{"n_kv_head": 4, "tie_embeddings": true, "optimizer": "cautious_adamw", "beta2": 0.98, "weight_decay": 0.26, "final_lr_fraction": 0.0, "batch_tokens": [32768, 65536, 98304]}
MLP neurons of a small language model. Each row is named by its layer, matrix (up: input weights; down: output weights) and neuron, and shows model dimensions 32-159. Each number is 500 + 40 x the weight over its row's rms, rounded and kept within 0 to 999. Numbers have three digits each.
After each neuron's rows, "fires after" lists the tokens most often just before its 100 highest values on Wikipedia text that the model never trained on; "fires before" lists the tokens most often just after its 100 highest values on Wikipedia text that the model never trained on. A number after a token or word is its count.

L3.up627:473520514484546504555573447425463520583506485444555436450486563520483488562493572508456518581497475449398538485545484445402594534468466498513550503534478542425492441498523515459432466487462478472466416426556507507552587561474493488525519501499467426502537523481527532444553514533455484483535394568469496507490500573494552538514473525533491501506514443446487540472530493488525532480478
L3.down627:499476482437446546566477482527543407481477474608553509508505538479559475482537480525537470501485462513518545431452488497563542569470500488471551508477536488505438569482429510419485534511495477439460537469506493472505525538492396517509535572522546531520488495515557537447516481511503469533504496572500464529563471541412549496570508512563466512520514522445534508496516546488574461417464
fires after: "ci" 17, "." 14, "an" 8, " Me" 7, " Com" 5
fires before: "ic" 24, "." 13, "ter" 11, "el" 8, "un" 7

L3.up771:514520548499475537465507544515472504499478571542492504446508557520521541456466480483484499528489572454530544468513573524510544488488524484543477514518506424469571516469464450528515506460466434533400564465487538578475550536486469524529466479535540469555577495507493568550504481554443451429479476499534530493465496550460536512511464501573498552508486506525481563559470527539568493436496
L3.down771:537472480453514595464497406535528547458536530542491480560462535536494516468442453530444513487454584466464509529502488488539571453525530460471542445538488481484542459507520433562462506503514534515445570507489519495572533599565444456451546493475457546517526526459519534538467478484435520491479469520514490492487552423519461546533487508518481457557479520460528490495510559517530513460417
fires after: "ci" 17, "ch" 9, "qua" 8, " Qu" 8, "g" 8, " comp" 5
fires before: "ic" 17, "ies" 9, "ers" 7, "ter" 7, "ical" 6, "ition" 5

L8.up810:502426479432500518483503507461549524507519539545457451484467470511473492509569501470504547506491561470527493423512501511591487541522478522461547488541474455575485541566447530577532475503472458556527536510576464513502543497565505480515430430525477555498469499568467496543487426499516490510480472460546501560447487496582453643470430482531513472446461471501465510564500503531496540446482
L8.down810:538501526525544546473481511493477551453530513449476460511505412518577497547476578505414468419534484458425492560474510510452516437492547500503486479440596464449480506470534545461488474559535468429599504510460518487479446487513498487519505483486454564510547491438460474448457564513551545429483526444468430484538562404449478554485576465494545496462533542550438463484545490456480487522533
fires after: " 19" 43, " 18" 14, " " 4, " in" 4
fires before: "." 27, "," 19, " with" 6, " and" 5

L10.up533:492449534452504494476529515546550513447478496524443465485548542574464531449467455428516494460493480488536598505555460445415476464507529496464498466573500551512513519508514497487449430485521477515482468503517524480503533478585539508408428529530489513489521473506542544495515500581480488511517562480552504518426426469570518501485519536545524550463464410449518558499548503478562529466481
L10.down533:508463489538522453494481517491508504528549472485540542536472501432506511431513505553510478444476461518506443530532574561512557500516499615509435548542516509512483501416460509440423487522514381506452517463525432524543416547486493520514502468462490467498534486541461527452567456468478545520513569444490558479493569510469522492452449491455521501499522507471443519450450417448504514523537
fires after: " |" 82
fires before: "|" 70, "\n" 6, "U" 5

L2.up742:525424567425527537569518484563546390503481473431545447508507480521499465551452573513513497503477494495446495479469509505469577558539484590483521517478439489492473548527479544493478414500529529440488507524500528577560527470454504504499467522475519472568547541448476505494470481503542482478446436532427539471453510508415519563499432521610495533505503472461520519512502498449499478532510
L2.down742:575511450512552556503473464492587519504430556477464530533575536500498524496471488464505566478427507479476559538476491487548510543515517470494469532488483494509512519460486553558484540465442442440497578438504492513479512521490522507467416471461408552496566514473566439533531450492430535476501475617488531469487562520504409583556458548443453496513490454496450510540462520430540532406498
fires after: "." 35, "th" 8, "pp" 6, "et" 5
fires before: "." 32, "an" 7, "al" 6, "w" 6

L2.up238:488464514472478508511448393505538488469492511535517487542542576477481499525571559511515432460486463463424499505506486553466552512530515482441547532514522445541486478517518541532450549508459522450521443546523456478466526475499547516509485519551545508431486561573532431494565534482581537543511454504468468497526469495479451494523482533459530516501541503446447495543417528566486423548506
L2.down238:502544515472526529461508448486513439471509529468509483515539493571489548529482567505492500547471449500448472555413494523418460456458574510401414478524448570487541536497491474527401505540506462546470504554534475547445551533477421570545511565541479523493473474552560486487482572448549538545496421513486507493536508480487552517508494515442481530481431535498459467493422521493451417515533
fires after: "th" 34, " South" 14, " East" 7, " West" 6, " Th" 5
fires before: "n" 36, "land" 5, "d" 5, "and" 5, " than" 4

L2.up991:540490579513429476563574576433497484502511531514494398516507498485489555548481497488504554453439524547494525469430426493515521478526523528451522487504523486541525459522490422471470476460524511508449471577456479528611504520497470480555546497510573525559490482555491453470481500573530465418479423423490556578510422543511580481528535507538503457459456453498532526509486517440454479515473
L2.down991:569470526523553543536502512491488526437540518464474533522465463491469495470474547493511606493526528449451535463478509431467483505525518473459506483534468556468548478427498561492474538478477504506590480538509561490540462429505433522463533488539483535505403505520413505476544513481486390523470482535443541547497515469515479504546567531500481515502466518444518520510452527527428480516526
fires after: " co" 25, "p" 20, " fa" 13, "l" 5, "un" 5
fires before: "c" 17, "il" 14, "ce" 11, "s" 8, "t" 7, "bor" 5

L2.up781:443508501481526520529547549578533521507476497543541471441502519540488520515461450551508502500439583531394541492494455523495477511513589497479506498449556474543516506595451509502484531517479459540379520506571502606499521463455473498484474529484519513533518455536434508537485496581475457433446480520555541476523502521523554504490470512574556486499514495477522633525467490479492432516453
L2.down781:495533469481460524489389503470496460555501521522509471521508519531516551473508563474522494488491478441455447463515541466501548565464453445528426515571427510623530512536483494563455483537467478470508469506488542535526546490561544445558481473547472476513520470546589501431560488428514456416565564470430474488525439538540556542464489500495516487586459484529432552478488462509438492514483
fires after: "f" 20, " c" 13, "un" 11, " f" 11, "d" 8, "ric" 5
fires before: "ure" 26, "ur" 12, "ip" 11, "le" 7, " " 6

L5.up959:567433571462496491543548453464503522452442531540487492472439554492507543463499565459597484519514494533550491572481559570486511542587559534512571471494515532394459460571517480540556562500462500482505457500557430456483456479429491538424504525543448442521552517512447497477499515508504465407510499545481575468450522521470491512509486405512502600415497464545510489510481557537428478501489
L5.down959:499507547503526518428418500538491461520494500518445491495586476431480462511479440484493496446454457493448587528532541420551488491473542551494469554552484444563488488437473450485519466498568467508525516496495552565563533518538520463527482593522536490501513486499525476463465467457501488523531570535545396475452457522565426498589518490539430441540504546485501477478496480449497476442485
fires after: " " 19, "|" 19, " 19" 8, "s" 7, "–" 6, ":" 4
fires before: " |" 56, "." 13, ":" 6, "," 4, "ant" 4

L2.up668:541512493486509555458546458485474543413476520509478521484411530475523540514518498453495508464520521484534484434411539511511461556465524519497476434472495434550513489553503501510497514486512511443503506567493518525560469486531526450554541502491502474480474483560511542518446487539517458447482522441494465494458546475474476429584540513465502496461508527422434573528466532465450483443457
L2.down668:522543517583463488509482530493538600478425468470511491553498541490506569478485550426508503517519583508519481482549527510514503450497476559483530478508463493422544531486568485438478463449548497484490529515498479513516464512517490469478535519505508505533544503546562454485568452508474537444487450579490459437467504430518466407531543521499456525498513550435473518481575485512540518451435
fires after: " T" 16, "s" 12, " V" 12, "ci" 11, " E" 10, " po" 6
fires before: "y" 25, "op" 8, "n" 7, "ke" 4, "ri" 4, "ity" 4

L2.up729:443465539480547514516595521585567500524516436405528474455515479544458483493484590509481594499467542478388565522503517473465569551495515564437488447484510476462580482555482526498547484465475463491468518520419453527478517489504498470439479455409508507515504527496535460498437482557513470549523432514431466506492532565526466459446493544545482474487497437461508522504475528569503484506481
L2.down729:501500537541558539575448438516531469553489413456564505530517528500444489593534476518522473474476463458515570465458452510467510522528476517441524451529497560493484469517497435542511521415465500467538550460497475583492465466506551475480506585651503525477581548480483447436394501529472461529497460478452467506440495551500507554515498511469545499529501500561477544475508540562578571470533
fires after: "." 73, " M" 11, "r" 4, "v" 4
fires before: "." 63, "s" 5